From a checkpoint of a small transformer trained on Wikipedia.
Size: width 256, 11.6M parameters.
Training: a variant of Muon for these matrices, 11158 steps.
MLP neurons of a small language model. Each row is named by its layer, matrix (up: input weights) and neuron, and shows model dimensions 0-255. Each number is 128 + 32 x the weight over its row's rms, rounded and kept within 0 to 255. Numbers have three digits each.
After each neuron's rows, "fires on" lists the tokens most often at its 100 highest values on Wikipedia text that the model never trained on.

L3.up303:153085162138106095203181127158083066110127100140068129152133103142159176147117129172085189152142100143107182103226086165137140100159168100108093070169090131162156152148104190063124118128127128120090148171201145119115090119091154141119144139146174140126102114109077133184111189212132125132152112138142123129156139128096093135134100088061125135178165127041156123150157141105183182133179095102123125115149118069161081118142201093163117119143158095119127170149096162124141110119096125162104125140136124096097088134136109156146129101142092169157072141146104139105161132151059147136110113107091129097109138159096060123115117140118088128108037166135157151146124132165146172162123189089150103085127140097165123135108077126119117156155116066151097183141063111124105130197143128
fires on: "re", "l", "che", "la", "'", "ub"

L9.up960:177145099164102165133138088124089116152112112130153122126117132123088190126095078189151103100166079154110109089153118120191065089129122168146142118068186159174091151118160130134127085122176166163147181095106086090176148128100104127151104091098067104204188126161124120090079112163119107190110151114120184177136120155058104124132220132147160168171145101086085144133162120103166078134075164134154220115117146113138190152074140052106123123119118100151099124093143117090129112180112160182118121131141096150140148127067153100107137078126102070104128121111093125115095103075057137115130138154143122081090170125099067087185125117162136072143089139138137135091115162076136134092099182154112117129120134161129133160102120131174088113132107177111122110090134147107123172156103088
fires on: "us", "ch", "pp", "av", "u", "s"

L4.up500:145148131127097167173145148096116218065153181141151152088164186136152146116061078060122154138094083128185124135096161122124105122059079154135150157120086125114132093127139169085139123093149167116100170107137122126217156150142146149134187115132122152092146105171107106116130185090119126111095065128124149188112081151152098118135080123100098136129127116100134116087137091139117022158145117079129108152160125121101098149159184069240165090095166156104069120133133139100137092100109116126122191109125101190095155131145132139163215143070121076124151100099127092100077162092130114143175134127155140135118174063183072164154082155118145153156162141192190153116107155101135138148128148175145140113117127066155115117136125134131113125121079130121133117123166138141141155121160095
fires on: "s", ",", " he", "us", "e"

L8.up224:133032114180143115093133145120119143120107057089119131117160087101122128106131089196119100101077106151116123115176116142133117088094096133125170114102155126161151138129077145165128061143175061142116135162143099149188168160147125109150051143129078155121116086165084180123151133135117156142135144123127085156106086174116110135073201105106131144130121213158148116076129144098115089099121170110107096190145116072186210082168181160161149092086118103122145185140105091090172141142118151118148081129113153124083120148105150127108147114156135125118098083118110100190192182089128121124137169130081139155090092165115125139150198129094156136167084148142144111191098132107136095150147079115152129179119189085149144110190167082118190141147096127107140081125064119145149096136073139
fires on: "th", " the", "-", " imp", "ing", "o"

L8.up196:138093170122135150080145123112125111141127161148124137148107092116090147144079075134092165201169114117096148119112198157148094134119163163118165154124082079129137123093146134102082142157159097141153196131153170163123138135150127171107137069142120136169109205089149112184163065159110163127171155121149061115191061149177148082190152182125137099055124158087086145125136128119122075172144148087145169144085118117118136140106186130190111109120124095161102136125100183138121202098121067135166100104157121189131138106169111137100088080073127109155097168175148138168097129067168174072168129121101128118076130117102168150096177120107059099140206132101088098169135105148098207111147121135126110176116118144176125167131092158121124158111118106124147173079068131120123133125138134
fires on: "\n", "d", "y", "ad", "low"

L5.up402:100096109174105117116139098151147126084101169180149154081074115117095125147120121141165139132195121136153168104115112134125116111111130199133183126151121091110143060139088118059131152098158138176131127147130104123197173112114093136203134106117115121085119120131101106108143132078148152103087136132078143134131162144111121137155177077081095098185097106039120168157159144153208135162174068127162093134159176136129151099106153106110116082085144169170161123125110122152098040158149107180152134142155141100092134069107063114104140108173066049150121158110152124162101155130065144164123126137124148127091172148182113071127142115106110093113122146205127118114167104077128144108082119164139175131164154130150186105098169113126100164185183121146203145070133158180138104139119086
fires on: "th", "us", "pp", "z", "op", "ist"

L3.up185:123214108132166158136078108115153108129122104201120091119167115113122124161175176123151100151178121077126135106155157079096106116153131096128097108182134136100090142086162135146094090128114150157155123118150132118142072141137121158208144159052099123062110179187111109106122156145165170047125147123114149051168038177103200126179093133111168115169109088135151112147059129137086095129041123079157161197105116115105104148179134131144146110160156125160078147073124084104144137148149155135193129139138136137170124121122155219148185098058111173125112120170138133107152123140094098135143132077146156082105104133091139169104120112141119135171108078091154099134124132128132142160093141128094168097142151147118146093140139037130116120156107153112125178137097119180168147101133154
fires on: "il", ".", "en", "f", "n"

L3.up49:145182072123152135187133141147162100153120106085187061128139126141118096129135137129093170056109091167144107104163146172066121121192114159157144112068155161093142155131161141102120162173130136139127098064099102076049103122068132141125109120101111124104129118178112119122091166131091108188133135146070175142127133112113117068098114111092170136134134115121142125087144167047120144142111106156161158186100161120093141116103180093133157090140090130078157138154088160134151134150180086105180085092116112031143143161108207117124131167132151098098158031167164113153142134106091159170123085124135105104088146084121107181114190086173134126121185136113145131157143165072140138118090171187104120109140149132090079121148171126174152160090144135147123135099061176098099104103131152
fires on: "a", "ly", "g", "li", "u"

L10.up411:180188144094153126139088114080110131129157118103142114179156090139133150115159164169108151122142173071169163098118138160150155151130123104081140101156173143152094105153163097162117161105115099130125098117117155202106170213080104135126190118157073153071099152069132158153169194101053156155166107083110096134197111159061157168153169162130097141163141175098192079128122148121057166158102102061114133117134111165178138138137120105139094175131166106202156147102116170138130106080158186118105097135127090132085127088135145113182074111086136125126150113170146160106120113131092131147156064116128151156089063146180094187178170112137165095129124075128087102086099138138174121127116069143144131129099098147142145111137052144108137144155083136144117129150109147191155135127146102
fires on: " un", "il", " Un", "st", " collect", " Al"

L5.up831:098045118127122120104077086143133153159148104132098105053161136133091084169104137139107159206096099157101142117112033125094134134143096119092123075042133109086106087139097093063096097143129147138180110080135099156146092136119158144150126112159110160125139151170160140125165164116165092114145152136138128168133147152128214116127093130134103208104127116153168113136125096108127154161109120101084164125169115047148097104159124158125121094100141102213139087151101136120105140136134066106099178177109179129134152110183132125102091111134101152134123106108039144095093126095117107132117159144130136150163106162069125055078134106123187149206145172132115126136098102068190143120103183132133130123135159099145145150117118145187175113117173100095138173084156133095069102192098157
fires on: "e", "ro", "ite", "is", "light"

L4.up489:081129152100113144115139089127129190116093090183133140137111159123099097104121179076088105115130116107076183131140149113078063123111091112130088134070080120091097153104080169109078167078145135093131176171139137218140123135157133175073128095107168083127115146165091128161155162132166185104153162148126132172145129150096121123108108114132097135165097088166095169114142087112176107098152128120122113125162183142141100100134138077167147103079091120142059114099141096109134176130112175100127115135175103102093151121136097099101164107176089126085104112075154126093063143126116131184202093076153123100109162088240163129113088157162157135102073144126106159036101102146079108133105117136128101115144095137122157116143179112135124147102081185095182136125091173129143156120189185
fires on: "it", "e", "he", "s", "h", "es"

L3.up702:098110143114140008155133094103075204091109096143125176123148091108145110104115206095056173141105142109184132184157146109080137150124210132112129087109131157133158176149154176149219124127110080166098159159103097114137156158123125135140133136106168096079147111132070093097103173171117145124123080137131130146132193178167101120147111073140097113146156097142157131144162142153164140150152105104116104133189129124149120140104154067130137111123200125069128203134135085140147114156175109142129106092144123126134132166129127133213107099096162127137131126193127137114083115102144097097127118116102125075165110096098137138130141150177059147131082123128104144112144088143099164168157208088150125125131130142160082151100092074177108093093170133121121156120107119135049073135060153
fires on: "ma", "re", "bu", "sa", "na", "la"

L10.up293:182196056128090116136119161145089137110144123110155106169169112144170120103141108154164117134143122057132071045158199144068115207131140170154089103158116121057164107134125128122186112150130142125128191106165185113130175205126119134056156109170128134121165149140083139127082139117187167149109138120070122099085125103116179121167154139123141155143173105129096126156103092134117106148112121121138100120110116142115151110214109100124106204108161099167129121176112212160171086163138110081119167106149119180098110078125085135163107116153126137168129125147150112056144107138153087184117103131212133139129113145137096109207142164153145103091142113068121168093104133097120108171149215112168124125113129118139095163123134119127111104083103114096146156119157190171169163123128126
fires on: " Al", "t", " E", " Ra", "l", "ur"

L10.up898:146199117176123155110121172149145151149150119081133081147115123125117164096113102116152158138108205183155135155119163164159084189104110135147081126177105108134105097142149096128123136159137127081174097149175140108150126128163186145099166184105135144145144118142094106146130128095123165149144144086121094121135126095127120185138159167106107143104153101095086164100061110081144123059173130122155139141148111146158129118129069105176125150144148143135167078108080135087120127121073135070104065103133182214117144060125095084131121104190100168075188091110060090104150142133134114113141182100146156120035098118193119119126134100182133084156165127128163147099065182127134097120114139133114223139091120148075058203147081112095131111103094146164100094145169145140169104134145125
fires on: " Al", " I", " O", "l", " Bo"

L5.up980:101084106156122084165130148154128183093101213073136136193136107081133103044237170236129079130153129122105088142125096086114137126079087144116102119112118185127134133161101162129107128094121083161175200158133153095131124149132146084160088132123100099140121110101164066138153202121126150139113104184113117150145130137155184108116111097086087100123123148143139127132127115154093135155058113156097156177148150084148145107152117091126173148059114155132124079190136136028146111117129150132141105138133112098131149126088104061122194140163150086187126126120126147109138149094161117160187143145129159132145141142161099140086139160097138180164076134117160120155168133119144136117152106086103088135116152139165124116136131159151235108103121166147074122084138105117088143120143070
fires on: "o", " first", "n", "th", " second"

L5.up264:127135151142154164100111078117068149106163174135150007147153132148132118137168184093152124124096174034106197145120104086118108143130129051083120158135150145112087152169155182098074077147079137182117097116107185123155169131130150124071100122117168157107104145140158081098120146167091129118081120099126143067152127117114113097141112100112137133152116184152193082195128114140134160138160134057137164066133098135151159129095121091152108095116140100169146135123137100102152144142111173108133060162061123090128122134048108099135146170062097165170158177114115076094119187163115117099195142096115134115105124111134130146121133134118135118174084140134125089119113146138205133157066125114153105098121123110165130108153082120147070101103110136123100176168126133111072162171075167
fires on: "st", "un", "il", "l", "en", "li"

L10.up367:102157156146092155134106081104095122174128126137130179117126099106149130087113115054135114116100098172137156179131123125197151092136115167120100125083142141153090042102087121130155142121155144165099078111190075128204167128142154100121122101110118163125187175189074122103190136160099096119150097094110184137157133127163148170113128149186110116117155138132091112102124107189088171071145123138136131159208140125111143093148098121126093143075127126199112124186126131122133191142155133150093095132096105156184128116101103141043113199096116140181174102124209081098121107170111103173115098133109101082121140100167129159140092140150090170100135201145099099104161108125194104189120113134177116120097144102064151168101174165124200121146115113124161152119071108159131116102100130
fires on: " \"", ".", "\"", "na", "—"

L10.up975:063092119139095179164104161118091116091053128075153109142082107124114115099095120092145130135126067138087107108146172088108091187147107195113160137106084095146134088167056111143090154158147139142119115148117100123179164131165114160121141102147129151125185130101145108187158122141117089100176166106057140066149188103144142140147120115079182090114134161058123089164160130158169145079079053086137119136075138196162154112103157067134109131132088085113056123120071186167084098106138127142127104146144103120114057114190074127115158165119168128143084190132116094126105140109187138168110072132077090135077137120112122181114114091162164096113123107071113113088126155092153169180092155116143087106128132108158093120140125139140148090106125121148111075090149138157152122129149182
fires on: "\n"

L3.up12:130179077091140164155115123179172114117130079135116141103107113137132128094137149071083158083126117124140165096134134120122090133136063138109131109123129123117153119144106124135053166127096060099161088152077138123163163098134162197097088122150096048129140098115146147128104095151142097112108146144177158129114169095070176136095158159087126078171152156144095167144155131088127106200143089163160094149097178123179121124159086103083118133119158147105143127121088161106161129122154049151063116151100146131130152113141188077141162147103161120185139131117165100080142093150067178085134081096140084168170102079124179178094160132090176142164165163095214159113134151117111182161081089128151169081124141108136078178092133165143105169182146118162144105163100128132134054116194106
fires on: "ly", "fer", "vel", "y", "pt", "u"

L10.up614:143103120133103143162131131065087153128095140112083166097136115134080169143084115148133207186109132126125117128080188124112051113127128133122121097156075128136149115099115093155161168107161116138159145074101088142145203162156121131122118094117141099171122107063164115140128189143169089093176136147097128148143123075140163141094163110080123098097168209085085143143137144134120120081111046134106166151140121162108099087136087116107098106117095094173114113167086148167109218142169152141191083093089124146185128141183192140066147136101179093113154106127160116116098154124128132095100095120116123142088101078074120169133115099137080138089190132110058160110158117131187155182109154135122120201165115099168161141069164121074152078092100103118119164090185124150128120152118136
fires on: "\n", " \""

L4.up571:124132113179121143171107127118047139136165108115120166168127113129136129190156079118174147115129103124111153155110150153131171132174187182105153077060093196181114127156183140112131120070181194108141153038131131181149141141134120095112145177188119145096185129146114163107186130085112128123143139152133164148123102153039124146108160137148085134076058155108100162110171151094136177125067170129150119116069156117136154126102172096153116060147083098151082134088177097121103077128117143093140154124141131129176087155098111155080136140150179162126158163133100166084122117121100161103096099088108185175108165096123084099118113152122125143089114110168159102103170145167082158109173079122094098114138146135156187075125117159137058133111132126161145105079120092118122157165195095
fires on: "s", " car", "cur", "us", "qui"

L10.up708:139089122133141159148116110064097151149104137130145134168078190112135146141085094127102144135116116155113073142105143119089082201144159138090138138165107067057195135150079154111086146151183108083123129098170071088166099140113114166155124128125107109102123123086078098122100134071128060128130141157128112172154150111140142143092133123132114109102166171042164153113108127121188157154181104143161219132143185132059103108129138137116164144117164138149158093133142146152106143115091148171110177202094080125181125108126172166103137125128179046091115143099110136069077151067177130093145164125108189136154127078112095125111193116106083135119147152130154142185142166107135171130086114132138135175102189136152161179129090163075109097100069096129139073128086162145139113163099130
fires on: "\n"